MLP neurons of a small language model. Each row is named by its layer, matrix (gate and up: input weights; down: output weights) and neuron, and shows model dimensions 0-159. Each number is 500 + 40 x the weight over its row's rms, rounded and kept within 0 to 999. Numbers have three digits each. A neuron's up and down rows have the sign that makes its largest values positive.
After each neuron's rows, "fires after" lists the tokens most often just before its 100 highest values on Wikipedia text that the model never trained on.

L7.gate77:471440497495479459491459535542428507508482477486486530434605373509503503511530442540505410516506514494505516515491424459551484447512555512466471492531506492528467501518529525398509480520550550540509488497462465521483484509490516398428502597495475481538491469453605493526573514512528464416503568500467524489485535500478559509469496524512516499515498547555490517553452630486500577478498501443446547513470552467496457508500534463500531525511478552528483500416514515478483467558469463
L7.up77:524489475506505525445484488470423594506493530494499502448527532553520484594477403517493504497486461482489507517459506454447487570419552503495501547523433477470548508478507477496503440475542538572612495505487538491501475553487457466504447523470563521414454494490500510498577535542456472486486498565490494482480531472478574556442545523524571493549454502481472498454524497550541517515478392462578491532488473469578519455507529481507508461446504585538469440427538460509513427490545491
L7.down77:495478460564438487475531492531485436547520462477501481464484503549460556520541462509481540507512492480484442503469478509498492523522539477469585554524508451493490521507459513493496582434422490478481509447492467470495504553493531484538470578509419483525522466423531500497499475511464427469375526440516483531472536574498448543512472483503484451484536469502545555519596519497448535507532498541603497397466529437529582447501516564539487549516560521582502571494519469459459466486534445
fires after: ".", " Th", ",", " when"

L4.gate11:437483423444446549507514458512469487524593551529525506494483524456456419570482470455464468536480496553471462518538533545496429566429474504491492496568462466590544494551495494601490510460484503506540579531561494588484453534463588498515473503508495480520386490538463509492521447497494522452467461540494507487491444468504567511497423486495492593478503496467519492503419521478508405497482506483498484520526466558535529536474492541468521554488547435521517476482439514553487493559482507
L4.up11:565502437514434475424497482511489440505489552514512470526503498577540526531511524532511433503502449545428552491456525520512536482455559427562503532569583434511501552548450513527527537466439485477494532492502414530454470463505486534491499468499439507503493460539566531433521494510509518494569520498515544463533548455511527586458547452496497561462537536467513495463476506494394459531458483510532434507458503493504572547552541464493524572436545443491552463484455516523414495556471450
L4.down11:500481527473496513469474431477483445427468523469539528460490411466530452482517512508436458479508477524443598526579536496471545518432599435507495521494466517485496517492520447554578578535480508503444506464578574557591463532562468507541523531528426496454528501518496474486524507488501472528576596506501528463553494542471513463555434512449498516427471507545434542524466514537512481558493485469440446477461484492482515558503515531439503465487490510540462472541452547554437481518476527
fires after: ",", "ed", "ing", " and"

L4.gate107:518488489484515442539477540529509569552511531525455498425475478438521474491469431466463500538480491572536551500469601529450563445391484530494492523504522450570490459495473547484446556574557461510469533497481404514584553529440497470500461475477546502524542526498511562497478559509425423497507528504449449482527455452540440518458492534504497512564490503513498523511512542528488509538456489461521451553538520457454507578570504472455502505560462552533458480501400472523461544525520501
L4.up107:532437500485513502467560510606568520533406548465465481469473466515566506538450379459461482502570419551491525494538491455424569472429507525491496485510505480498504486455504481503473529493472546498475553497520459480530433421467455508496508449458561496515518580426548520522481497565473466520518572542512490522502529447499463480437482507526536567520504430500498521507507524521498535540499503399471520526476524503446525568517487521496561549586509538525406476552497498535444509530507533
L4.down107:494547479521451478483441452506482538485470524509532565455523509531505549529569498500517458594532466529492507500444458512547438533487476472490477479584465509508472453494459541461441520508562487580532569376535451462574490441541453493465516515524519493431521503505445616599458503493456510483465503496483486522456551502535476488513592446497488474493534504502443554588482473459458432536540509518506482521501510519480546521474478422456486463523527493504458567489448553540425479506483537
fires after: "b", " the", " C", " b", " P"

L5.gate186:453490451579551436460468532531489502528526507470494402539585551521464519500534519602453511509548506492513545536523520523466510498466465443540512540512463578451534478498557449423554527460459412440489426465424512458525482529560490492537510525466457490486583501498559462565458439455544515467556461537528506560497477508555509440564519393533503466454496496437515437445498476506499468498496468491531490500476469523516544551479506489474494517566530460495442523507493564531494565501514490
L5.up186:435515471487538421452520525433527534482533431501543440553522541571469484517465507576511477493468479606515557505478512436485466508464463411528561507545553501568461476530536514475489574523540482467506440554419463516489456476554537531406493533519498468482478524493549440512495470514419473548482450555513470443539505501557423538526511479519512515484451524576538492476504495440552529479519484464513504478550392499482497477528478472526468555516474554502528543418540541527496551514465483
L5.down186:488487563506477433488490481520489566544563458520539534566609532489540545525521619419518451541445457488501485398489540437463492535546547536525521541505442500570538542470508453450524504448472446553549512465444486480523491505449483470494507459442485442521481517486540460527469442443472433536507538553493531527480402495499485500506476494566495442477441457476506530542543539536520510484509468530476510541516478482461557502492549529501551517474468479484548448495470511460458455594563458
fires after: " M", " m", "m", "em"

L7.gate132:506480570415536555483474452457518475565518460560431543517470418575504566475480437442548522410494488530486515459536472586531443496457508508570453440467586518505484445496429538513519450509550546528509472458462519538471519464505495468483501575532484491482505498524444526522428518544464587533530512499516532501488473547533463573478506478520505488585490533552498511554492461501572530486520497575436493491450461485479496501515465441482471424546542517457536494503436428484506477512503549
L7.up132:549535544505507461554545482507533536487557476526524556564464454568454535547505455500486486491517448552462525497535637511479475547508507515477507540499498503444514463505510493526487474456540509468517488521508551547453478503533529445514469535479428467450498491501483420556468529498441471475492558480474494480536462494494465508434501482507469565516531542540563476534459333531517473532517482589473508530474513521517580524479485470520501402509459449481593456460438509465400509475476515
L7.down132:538434555551476511538456533544460416404485558480519492521522463475462455583486548524528468507498573490528548520486530595498530494516454483475538541472442515465538502491536493458489427501508520503474558502518460460542531487539472484525503484532514490465526471475513545514519502460472537488450558526502448483476486422498509575478504541445454565419540532542420473430458468493543473488532597507479528569573516449572464534522463450495436479552524488507518476477500428536485446450438573
fires after: " J", "ig", "op", " N", " M", "N"

L7.gate116:471594522499496493578516487496527516532515523516505499421481454516454474606453496496546520518523565525434506574506570419473462428457448500521479538484473520488510518441534528524491481544453492511541481431444504479562503486433542502467471567494422551568494478500475531509499484481520550479477442525445559588589611475482514457468414433515510453507470491550489500474473463490581405494526503527486472504506516503510463538462517519475542483499543447460493529504474443517563511470480531
L7.up116:476505427433537531456496530488509517533488512427492372456544494532485568547469467491504533498445520440486525551540521475427484582593543456501477534511436543519462476467519453434505460517512480463492518505475504505508565590524565428524490553394493555513515531484457494553550438517487463458476469576455572530525480517508549495503528519542485434619511484491461478491514494470519400459506523525477487535532489511502482501539553492468560450497500492516463493528575522530489507489478465
L7.down116:514497414518473497446492436474542517490458463500554481565497457472506519570521517502414473476435479516494542519497575503481454494528520556558540488529487481508460538481412465545493530533513540543531572431462460484508578529479519498466479453521445558453524504556506504502449518470421422459475521491421500564480534535415605604575500533514473535588511524511506537479455528477481473527511485537460523473481410460571486504509494528498520489446560472428523511474506534519508454493500502
fires after: " f", " th", "ver", " m", " e", " s"

L4.gate143:526474483511412463504485535481467415542507545544519508501511505562543458476554489493474577478557537532411470500507503443460485499400526472563516466504526518504576497450513506483516526489545567484594525497418583523451519537485495474525484462558423503518486552507554579514566502492539508491539512539475529473557514531513501480427481498536551512459456463540508508436496464551521470488429475504463515447465392528447513504523529523456478495550559478474484557502550488511427471424473560
L4.up143:524466543523457524551444516550458499472481533480523442458508498502590495536495474494483569473533490449503451461509484440501515507461484530536524429495520474496578461414445449513478485480537505551457517482503464555533505545538484518481506529531531526526488520479570481510481467485545518544551509483467508474572461517536536427505485449432437445543473496438473565427568421537480461507466502521433502437472462558525500526437509419469531424532530587536532501527499542479537540405600524
L4.down143:490529532587429526553464507503466462540451477498502435505496496445523491450537505486526529451506485498531540446490473480452544449530485558550546520491453501602536453468458502628488431497493537494508467472463443487426500573523447495440518522434479541462568542436496519519532493535441552522498526483450544442490509480471572447525476459487485483521424538441525511548470497490481435501547530515499511431481504491466519498569549472536483458494560568517529483545515596520509589484457516
fires after: " S", " l", " W", " s", " m"

L5.gate145:535495529462436549480500482561467509502531513508446491506517514603524489470476397494464448458482530541515503514477528488498484546451533458535566555502517439522562467484472478479552487491417461469522465415518490556488514523498516527541481512562524489489536530568523462518506515477541574498490408477548492510506448526484486543529598407551496451494436525500539450498581463511533475444374548456489529461494538504470546481500498440505523455460518492531480556516449541569508501571425524
L5.up145:517485555592525417484476443557527483490507579551510510526532554555558523525406441440469500520461478523515547501412527470486505554474457385454518468503518503455487491548515523491520506485577517498546488497515477522510516497512456486536598506498499457482486558476506418501505537499509556552502486516547558531559417533441495536466542460480515551482491457524550490485471456445450520437398501498461556467450495472466424492460517505504493476595470477544464463497457465515545553517497530
L5.down145:503512535533486534529466483555482488523542492502485490538463570517503425521450525530519413575551553504547478552520472505525505479484549495404479536513515518471530446536471525554443494517490479570399498543487447480472514525501463432469538456486560489448554431511521524521576524522546491431418520482495438533522450509498458589492464514419434481465435470514470412470464468520491539545598486512514507559475458471545485517509488530531460551433535474490480544540487524466488454545562540
fires after: " D", " J", " K", " d", " M"

L5.gate90:449441453506541551511449531471403507525465542467490551468545528533451491543497486499524479403535474456515435454529399479493530525537512486445543543433486516522435506488558512513482483518449523514583577486485519518494501438532517416532557437476428410545532473487505536525540518600521491528483522473476492504467470519525539510469525446481541581552501585531577467546471455527400489513537481450506540509486558533517534544486559523486522522532511458448495514458508488508486477488539460
L5.up90:453534507527469504537534547581441510559545497512453523575557516443406458535540490497521474512457545449470448442508490468533460541524418380462438474484475538480463443489509520410453532437455507559514481494492508581518520501497540539545526455406471462480489452501417539529550531561503584463511465468486469526526424548479578507459546483510554523506514522497492497543483493482542467514469523474457589558503478465494472534488535515479451517503506489521557510545530510466477553489466502
L5.down90:508474527428537534483480541466540532567434467556497562530503428447497494497533506469454447473431454466470498549588516541520574444462515415475469508488524619508470545542406513545437496502508531487549495456449500519481471501525450482461548480429533425510437524480474555468549550516542526451474452461528528478550465455524508442505506493518478501480477525522506508479523487519576508509521468483530513554436528495555505547448504502510473479417525492524532490491628504538518522440565519
fires after: "l", " in", " L", " con", "enc", "el"

L4.gate44:521433518439524458515489491532530467566425499455509492416468505572455553549447496439525449512525536556546531467525557537534519498548495491477559492497453466498518491530507575547559496561497506533419434483479530487495539493508477476479524561505539508434514449523541497487576495554457461527493506516492530463465516448483515465390553547562503544519543407497566490569516501529544508455465517521522472455524470539511416426509591547471551493478462492537466426502486462473469507459526439
L4.up44:564554531492460476525508434488537517493575504469474494569473536494422467506459485490480489490487579515562475520575528549518474427464419540444508515450432506527479550549482555544608547471507567466491428527479510495504567511529537480491467498584484477485511424472559477511533485567472480507429497496539533479485519411501469460419517541490469493480547511492512436495485443531470425575408508523522521509496529573493468487513494548539555522462408487527477489489449487507491494504560492
L4.down44:542508533482499469513546489509528448560575519438513520513450470489465503556547496478517515463497518553515575460480520511522453514552522445475524540475567495510503452503517551524509480449472473547432485425469428500546485527497456480564480567481485501442500425564499407501496469558479522506395530463494539458514523417422526551495517473526546450550530484500471550511510454584502484473564463532505530479471436447576508481467518598558486497484442452527534496517560425540495480468571487
fires after: ",", ".", " the", " by", " (", " \""

L8.gate44:506543492463491523465413495504496539553502426473447455525454506569458465530511392473409493448475433529427489504504485533467536449520511488486518517519561489540480509566457544465451482555572489496531522406444539538523461473420509519521562512507435542536493437515523478452467466492531540431457542549511546543538490451515476542491500522520546526585560530493529474498537564512566506498504510508526493473483571470499516540476522444548459472484489501531564502568476570459486470505400539
L8.up44:430505456423521541513522508474519530499441418490499532506408523531478485491528480436526496481436464524487485537476522488497450506457605480432499506477484523507543592566526476472488478455511560491505513500464473521452465513489522473496504467569570497525485472551547561520501494474469539504522533513519548498550559443458551594457563555525454518492479520488482550555511463490545396436508430464572522441466489412453518478502502448500436489509521516525504551501507529491493619520440545
L8.down44:508516501545498485533465561406476529487528406462482474440614581521468522533556561509545483586541498518520502473442507468468499503541517459515518560468458517580526534439562546522533552513469475481507515490450515477549520535441449455456509588481471494518518516480469494517493473513496428484513486518436508464604481432446518445505506542520504442517565463500509512503435558524469511453483519642476531509462457474488436507484551442520560467500462521487506520510475465467501472446484499
fires after: ",", ".", " (", " the", "-", " "

L4.gate2:496531496565507454488522516515592527454527589511417501532491579474480469520545475458523511452454565562522520538478524445507517502530465538409480538545463516506475459516505488481455499550470505517463554458541558553551531480458553496458439485571531420474445494446542522497427514534463519487447515491453483538521536482552457486531472466544593479528509503501499482491483493550492438522517448472512620497523454439451458452469444489450563503514458552485434531467478546413533530472500484
L4.up2:565505482544475541458526407453561517542542576537458498563480504448478482555576489500543537474518509493519488506540473477484507508504500498524512481471429502507481504520523479495555540527456506558465467458534552579462430536495566493531478510529516454398482438453614540448536427518482564484478506486462501515566477538557574464490499457543570428488505510535475450500515518516512421511506495478469562474483520438529483500453520468541480492517483538422559540500460526407490467466412477
L4.down2:580547557480493551564501510524520527566568535507530554480470586458520483483491420463436532490448557519455534563487496448502529505504504498483454475505506458512481520449549510512550516568554444508439599484474511527551542461430548539406528482484444500520468548559528459505470495515443494546483549521524510545517471497508527538457480530427504456474549469434480412435530464517472446491559462485540519453436498408469489505453555559460433548490477493506481501512469551477475513537495466
fires after: " in", " 2", " 1", " U", " In"

L4.gate89:498516456547513502543502441516417489587496463482470461484490501444489590471538427526538516499519468450490490543595557512454460489558520540481542464548444543468553519569465535509486568498506528543468467505499503533493515516486512495505513537507502572437502485467492462538482550543475482503453489431517445523520562499523505556474455503512555487511489463434569417562527560502487487366526501424501429464480485469524450496510536482622495485430562537565507463507482456480510500502463506
L4.up89:516499473521474467531481512457484525478478499406505519449496538504497571496469505553468461509530353492554497510522561484496498544481520471526505547531466501484471535477516545485521499546486562549532450454509506497456547543556534484503475537481486619530480530471558450446531496500541465508484502439625448483437469488438579472474461507440517522527495457535493467480443510519564433473522516560451451474501517499480455508446532428555516497487511512457552457523533499442447598498567562
L4.down89:561514517522465513514569519523408508544489503462523502433551472457509522522517598513536460467487532486516560458579513483539470533488538495468543510497494452492470529482463504525514506443433543527532486419476583518499452485484472535555461483499383586487480516522522476509446454472461532570504470573584512529491499440483492497534491476477509503514516452458413433555469455471518540492490521529473536511471534473468466481530514487599513596488524420504549476455575528463429509443509454
fires after: "\n", "==", " (", ".", " \"", ","

L8.gate84:452487356457559456486560495447497528507496493484455482440533570562451521494537523472522590453570439540464461483438436461479492501501478538501516493522442512498476467438463513460499474465436521541469461460524464571520475514498455560511510534568510509530529507509563491494535495516550399455466530499519545524483506543503585496587427506527541504476501550502564522542565482550500492564440455552502521520506495423509475497541552445560466522428513445486496480456460489501498517517483529
L8.up84:536453472511509523498545494530517490432578500473534494435534524475468507555488505519475566499445471504464514533416487498507615432473507539475498520478578540559549507531492504538516545510555479502471441485475454532515512564493481460484566532492451424427487449436501504442566404613457517461524505456527534511472511563535472477519510486554549430522555507453488526526514471429497426431454555514506517527457499466497486461467514493531512442498523516483524481576538515558497409553490492
L8.down84:487525465499524491440535465494460481498576422523550556480523525487464504573501520455461511507443483543543561455420485486452538569545501479494554505543523504509475451549468558485509542472451500532477531420513462499506471488492568437463504522482462491465487532461436511517531613549467412501436482516465481570455465547448484585441458485514446549472546422464542565552517526531486517494503540561548530508489497427517463418512516529522539547490521525430561530523445499451479507501538517
fires after: ".", " serv", ",", " which"

L10.gate88:527406527537524474552569505478416471517505489510512475557478474469474574465480435515493461510503443527462467515459558543503556511524472517506508502415456523537553534486470450531443515495523543507463533508443551507450501525455505507438472493582541425428466516509484502518523512498441498535456485471587490398498560574510522526475545519461553411480531497462497510548534551510476532524558460523492449514544444460499443539544442474454480534524492494573487538503480531454607570459510528
L10.up88:580455532529520439545527559528473460493500455468520468501450555505521597498527529543507521434483377495520560472478474442460580479585580454508485536514440508508488581506505484497490580486517526464476505502523541493501516520501524470471504549494497443461462418479470498509514517505538524519535442444506522515536519475455520515502533373405530471474514470525430520463552457483445601528543436505444515487549467488469483544493509437467581476470527472528467531478531517492511544495499537
L10.down88:518514550520589460534481548494513499569520470509546542573510519564534459510572490510477584457502547477526511452487516456528556423457493479521518457492530433536517479495506512487446523397430476512463485567543532512571465497434469436509476483501483538583558486523461478498486389528551494535459465524472514513513467530507562489517498410515466493521488453543441475538590467541521537418492450535414467485470441475503505465487541492482515530495520512443574509508463486522433484516435504
fires after: "c", "t", " ex", "ec", " bu"

L9.gate174:537553458521468527524595401559481542535484501510532544482548509506447524543421559446543455458462548597467451545559513465507445485466537535488567505512475525543493451433507496515454549502561469535440422513466490491530452517572441482531506504532473509441459476521470506482469401479479512477518489448494471538512546459479523490462557485551518519509485457455558473487512565520600490483513471493497490582495498525424438466539448440539560520533480494566477523491523545475535487479487457
L9.up174:419469577478500529541389556418553509513482573527475484532573508490446511567510516543550475588476479494585456523543465496536473520497490481500478470473445468432515486486461525441502501479481549551445576561515497471534488511489418488500464512490509503508500467485477488451501552482538506570526515489520567487429509507541575458479498465467491538594432441444494480514468488524422477510486467474494555465530560535544504520553510506545468597513503426519455540551519429508482517506528494
L9.down174:472515461522549534517512522408508542481466507471511557492472472534466516470482439471558500534497476524545525481480521473432526429471508504466571490513551426493435494440487445506458493576518496475487468453445515518486474522528439474547506490493472514508466514503527517606452514464491482553447498507555569515479457464421593482503447530512452498565397546506480570519556543454507471472465491456507549500502509552443501548627501507516508508525497486613573547479542446489457503516470548
fires after: ",", "ri", "in"

L8.gate108:441405452475488475468520544509431514580553543493454522529441446531568505530500518467525444477524513493423506515470539528551495462472490551459502562516405533530535516495506472452431530536457539450489558511491485453540494461426516519503466408509525468474513511463478586473439486500514535486447511505561445507491570555515519468484564542527497511551548510494436508446487606500524529561530571470501521568463501493465506530427479531454582509527495489520443515446506480485532472431462497
L8.up108:505505507508543523509535501480466462499508477487461523518505471532493600428474501524468483487459469536492552512425501479564441461574525464573555539533450501486441421519462446526489529498492552451471493531460438495506546484442394504445466445497501536478489518513585582509464542483528566511501470577549446459500488481477464457516504535555518462488528435563508526554477489493492507516600442433511492508544539467540526561465564453380518500547464458483494545522515483575534487470504489
L8.down108:523430417528448503482547480516476491547488424488491528492567484477418437465491500486512444521474540481604478456546540476529487473550521536501522530473459481514552523517537512456489403488456522452501496542538437481520493485498506489600532494506506518550465508501578489464514466442536480459526527495523527496550492562483530544518518477479492498522472410425443588485449448518457515587456520449462535571476466416480537437505539516506537502494492447525445500514502609550512509525499585
fires after: "p", "pl", " comp", "c", "t"

L5.gate77:477511554458532495459567451480543571489517495457447537541508472483470527491487424505433537544492471457527490501493520527520478507467594545448580465496505508506521534527484488554446484481487536558423552618500461520497436541456525452571551580497513475516563536503455482439496528453404530472548438474541463531469411446442447513568459426433464552559489496507514461475506562469501489483508469507492493535470489504567472520486541492586509544535522456485471514500482521531520450504510478
L5.up77:470471493530480478471489603463479521490566558510478501512514417577546468562514507507436477494521476482485519527503566454491484470468587455461433453444558560505469534485468514502443407495494549445518581528449463562554539485543533502508479604494533512506557456461491469483476470485521461539505548532474540494468477507512535512516499514509476513521473557525540538500466501471481460516483532485430559513427468445493542579490443470476500515568464478421400427487492521497529444552569467
L5.down77:526494465586471570491541549528514422524464510481547472530440575495511486536426421461541505516484467507477516583491487477457455534416471524476518515510447561524488468484451492523594477460504452483486459556535510556531464525464450458513461539497456450489529548550497528503483507457498539495482577463480446482430501486507492519516509490454515551491511455547494465479510583501492512365542484481485540430519459485511451493549527537502541555568584516399485511552555540482515456508550499
fires after: " M", " m", " d", " K", " S", " the"

L5.gate47:487511484517455521463540569502458531512532490529445436477573544592433576575551501484445490502446518518516472606496509491494443551468511427574448501536503479548575551503531512454509499446569439467536545476450471544527460549544468491551456499511450482462490493419531519479532502458475500519500466494522494506545459557511453493442520455474445445525490513545541493473482537454545481438566513441586472486470540431517443459528470480575454522530514472490491451506483532460495537554549504
L5.up47:501521515478487532465482507472505516425530521451573492531501454530478495595501536503403402454488459538538493455479489495485498521428576510518510436488451503545468507578572493585431456503481472551487485489479527469464476436516526582509517581460488496580545492503520556428474538545526500494543503533492538499517514477558491571452542494443561491536522466539520469496519465485512473487463428501460538503568454414563470506506481490434506477510415559488565486552507494551505514553443475
L5.down47:520549559510496523498560461552508492444528508442512517581514574556493478510440546454467503559514513561550563458511543430500470492502556504518467475504518458463403490513453600446428542506400499528480478514487469593509532445447473531459500501474555503570512492490527477392482526508427508565485535480481484407546478516503492537490474495472541480480526559568485525486472491505459517420569520507507507517521498481470473542461519510490439538474541496440476472475562491474582515446468480
fires after: " ", " m", "in", " M", "ad"

L7.gate57:488515558506475522513509528485500501526454532483477438484538531470440533513457437448522465496499505442514483515551465503501583489476458511481565553496512488487537489560477422513455529524507451490552545521486495536471506503513520449549562497479482562486552471487606446521537536556493519446558474543453523527478490532439544449543554501482532537425410474472503464494551426483508481539492506495471543438404607463501523499545517546400487476482502552576515465442501478456609505527494440
L7.up57:516540527524414487483505559483511457506484513520498492454496488499503526617549498359482583413533510493588476500523488520422490563472464506525537495546513471487463440513466454551517411499490437500453499446492509510511497513568458451539505458468516523465594514523505514563598512455574477498479477461535534511510443517467543428522511480456469524429470491486509483517484457515596486501454498537516528508486517525464471491580497527455474441464494505589512492549551485476529451515473506
L7.down57:569495528530499540552527509516461505547527489474472520548541524593470555473546430396490550512546457506484519577514509493448460527501509414528503530474558664469508460497474428554449480536479483534548538432428448470480466469466536478469568478458519512446516482511513493515492517462488512505562501458509511503435502478534491516575483491498565484484504443487447537499494443494418465459506501507549509510449513544519461425418527581507487565491500445448504545504538497480493473511535510
fires after: " G", " B", " C", "el", " in"

L10.gate10:498526495579558479432552475502566523570556600546480407453453533445468438488512502473482466513544455553445497530461534525459499462531508467479460494481498477507488432530463494574595532429508457456525454436538428485489515559528540479552509523476526439569470522507488516453480503454497387525422514476449512525511483460483519422544464554494509548442484581471503502532507515566557510491522539537540504498518485531548495497517446545511501544504500496494518434488486458543464548473557511
L10.up10:514495458517533531435539504498505496586518504451430440504512438453457519546510440486497471464571536528466398436514535459489504544518559485471481504434469525535524501541477438476584522469413510567535538522487514500487543503467537561473527496501580470513467487486509458460466533496497537467500560534528459539501477464536476447521462499432537496571488526513502459434512498529490627497491469601520533524461539565453452445514523495471436478542483540496578504544485503466539528441519421
L10.down10:470485529514528488507489520480548446554547517549520422509420479459539550549491530530516565543543432519460550529454420534470539473500494562488473527507455534500532448568536492484541497547468457467488497477550530451463518507529548506526530471465594476478468510527482518474451426446507495520435518570454473520525485458447497519451529417435485493484590536464537454488489519450541456456531471495469509522481467459573424510470555546514450474492492592508480494478467479459597615505495516
fires after: "ang", " v", " t", " d", " V", "–"

L8.gate39:428451553483563444519514438502460565524460543540492568458458449535543535499513527482561505494447579495470465492484493569479473504538504474437471527469498528499431541492555534529451529457534561475482506591534532545465541457430490469473460508550518529492496513481550534477492539427440461429475454440473487438537554477534501512469502557455441513521475579466554530502539506520537519490589517473462432486535458546557575566524479475494459507556467517518444502494537491548478484424472449
L8.up39:513518506461499417450519478530534508493469487513509496444499534515529550531468540528430512597522440560456493483523504494491491528462563458462582471473453555531453474481432557515497521457441527594503543455520508543554489506508487533425568522458529457444466450487494525469515516503448487539433510477546467537450501495474529501465383533537488453454480479556520475470556471474454470473526478447530519560546531462542448549460499504481539535421566547460514437503531615514530551531532499
L8.down39:463492489478521497530563490517474592378562457551457509468551582571499527512573491483447443509473488492472472443462515554529458461459528511519538407607543509545490478467507563463510488493503522423444467514540472498495473513480495452593527527582502455474494425459549455504429550424546463523449499525561477546497553449546498531503412524515513474493506512523484516526541535485497561515501523549450493535530487515491545481518467475453481457501488493506422475546479532472489446487536527
fires after: "b", " p", " d", "et", " b", " l"

L5.gate163:492497558551542535447544482539556527529517497539503433521561523430485447516518471498470441504536509449479554526477498471490486435531439528516540476526504552519435539468457513466423563477447502482545448488369443407523473528504489521483402534482493501540542523470567489420558484498477533516474528476479527526503515453522475563476533490463481531533405539626449480548536554497529521505434391501513485509491467536533525542477474497568548477511496494499491491506472543477534487526526523
L5.up163:552530452509635484455450528478560497572498485535543451515491564454481464575501526501487519440516511463468447520564532548433510525535475534541520442472418495521523499455505481553544551528473550512547510468536510417493429490489531529506562484472481489450496575491463483410514561453521512547465463438486547491531538531508533489511463484478508555472468488600438476511526521521529508471457486530523503562434487484503436507446522467508423539544477512448496479540391511572497477498491508
L5.down163:518486467532487513503586499513556466478486519499480539562640468512477484521513581480508494526462501473473518502487459544403524498471499491481446457518499467495527501517483541485485600520448543497560453527546432437508454482479437488565509542471557454575484596511509506437494471483493546517488508476443467463518507457463495491389522527440459535522429514563510463449471493514497498517519490471516577488488514520531470642472507543559433484481522518465494497490551499453448537493462549
fires after: " m", " ", " c", " t", " s", "em"

L8.gate188:509451417554465512593500522487471527546514568519441482505470557574492505451403530528523520585486493541439485525463452518510471491464492496589525464555540426446507488460573530509548467464495455500476490488464546467485513532477456497510474484488504500433465491500568535536520516477434548495525507441515483506559465521486505501460547518467527476506434535520497488466514521533519498495515381492499511489562496503584535502471458457461515588502439418493540533522544527510459420391491563
L8.up188:478416498593469485468497531517522381500577518574481443509487557504514443470459532459400501434569509481469544529498503463520511484461500518456475469510472454509494512448490469510538542503477480547564501527519473506449494491461470479482551505477532463444548567503513486491516492465427491534625548487449585541550525495475525460522492514480559481500478541430527509457495532508489547520496542557490570447479499428532507518451543487497476555542537522520530452578493579516408470504528454
L8.down188:528547483427496465574464484440458480516456513540486533556506536554531446520492520483538557487508461568530464492509525563417487507531534561540492444513570544530542525538485493441513478460473477460521421482411455476544498497473548553491513495465518542486523527522472557402484492497456487474489518542498498517485458456512537535521568455521446448507538420491534499538509501489429468548434512454512399499587418486572572483461542490533533436485514524501483511438458511500589537507489548
fires after: " S", " s", " m", "in", "S"

L4.gate69:510515469503526546506410502480466513571557433458469478495503526517414542544464508570536478409476478468499498605511485502478495520523497465452525493540479458475457458483484487479478553550427491524484542525512499545415461503451534494426446534570517540537450522491580616501470411580513554483505531500571462496528528498534618530468502502500410498528438578525518548486530512522488499481468528492464421520464540524504471503468483446536489484494494466531450512551502477522509492466475474
L4.up69:503513473466486476474381503545455435503492493495583473542549550531530514530531531516478489463484478480468531469608479491473565532542556510511524550572570451545517509538536432503476472443469511467494503461544421488467536456544554509478499537441518509509481405556453439540525474503515475544460463520448543438525525502463488529504495470513525577568496552452445550491472521553441466516525473537523490511510482495492509534534495469436453537478388432472501513567544442487476568483462544
L4.down69:589467530469528488420452498468532471522522475488545474499498538574461452506541551511558454516498476522565534538524459527477564501548488431514456563563482419419504497533512510439478575450491491524433496556512565535502496483481506453557462449528505537543453417500545521511527461510494561462499466540444499565470398484522506521496451497468476550467511489473528536513534486537458514486509515485514545438487500520466470484403539464519421498506536522484446561542497521547462422595455539
fires after: ",", " in", "ing", "ade", "ed"

L4.gate77:513508489530514559512481518370540490511527512526434495539487534510443513443529492492549508492509471523453491515536391563513535483544540529484495468474556480471480449486451432505527539510488575412507491441567373481509475479501544494524481469492549475522544517490507480491420515506523523495491541447441520447485534511430525509469535514522585589480483528569514529506572548476493511505591417417520480525525506539443489479499479539501491525459455454482511556473490558415532542528519510
L4.up77:508464475441574482470496384504537470524565454533530503540454517565488510481497488484513517529486497452493536518548529537491538497512472519446507465446480485534539506506479510546551523508448491488570480480476470485550514535501480541488521434468529475504589486501465445449436476547475505561439521506446545529508518526499430467457578471473560501536476548473574518523405477461447490518516431501538505501416546538477515515551490563402523519435454584444495486463490470530616550533479548
L4.down77:537459474503481537521525520490513528544508417529515438502466504468569551539467531461475478496550449444477514473471448568523528548536481474496433518625525498447430543540507547518503539531577483517446520478489508558445490522461575522405513513492521537563479497491497537510448472498450461507461525558538463501482486439559442512466489432497472476430510517496508472525502399526510495521450485529544544536447543535580460493471503497471511537469566499593555427473469427509454493437529498
fires after: " v", " V", "oc", "uc", "v", "ec"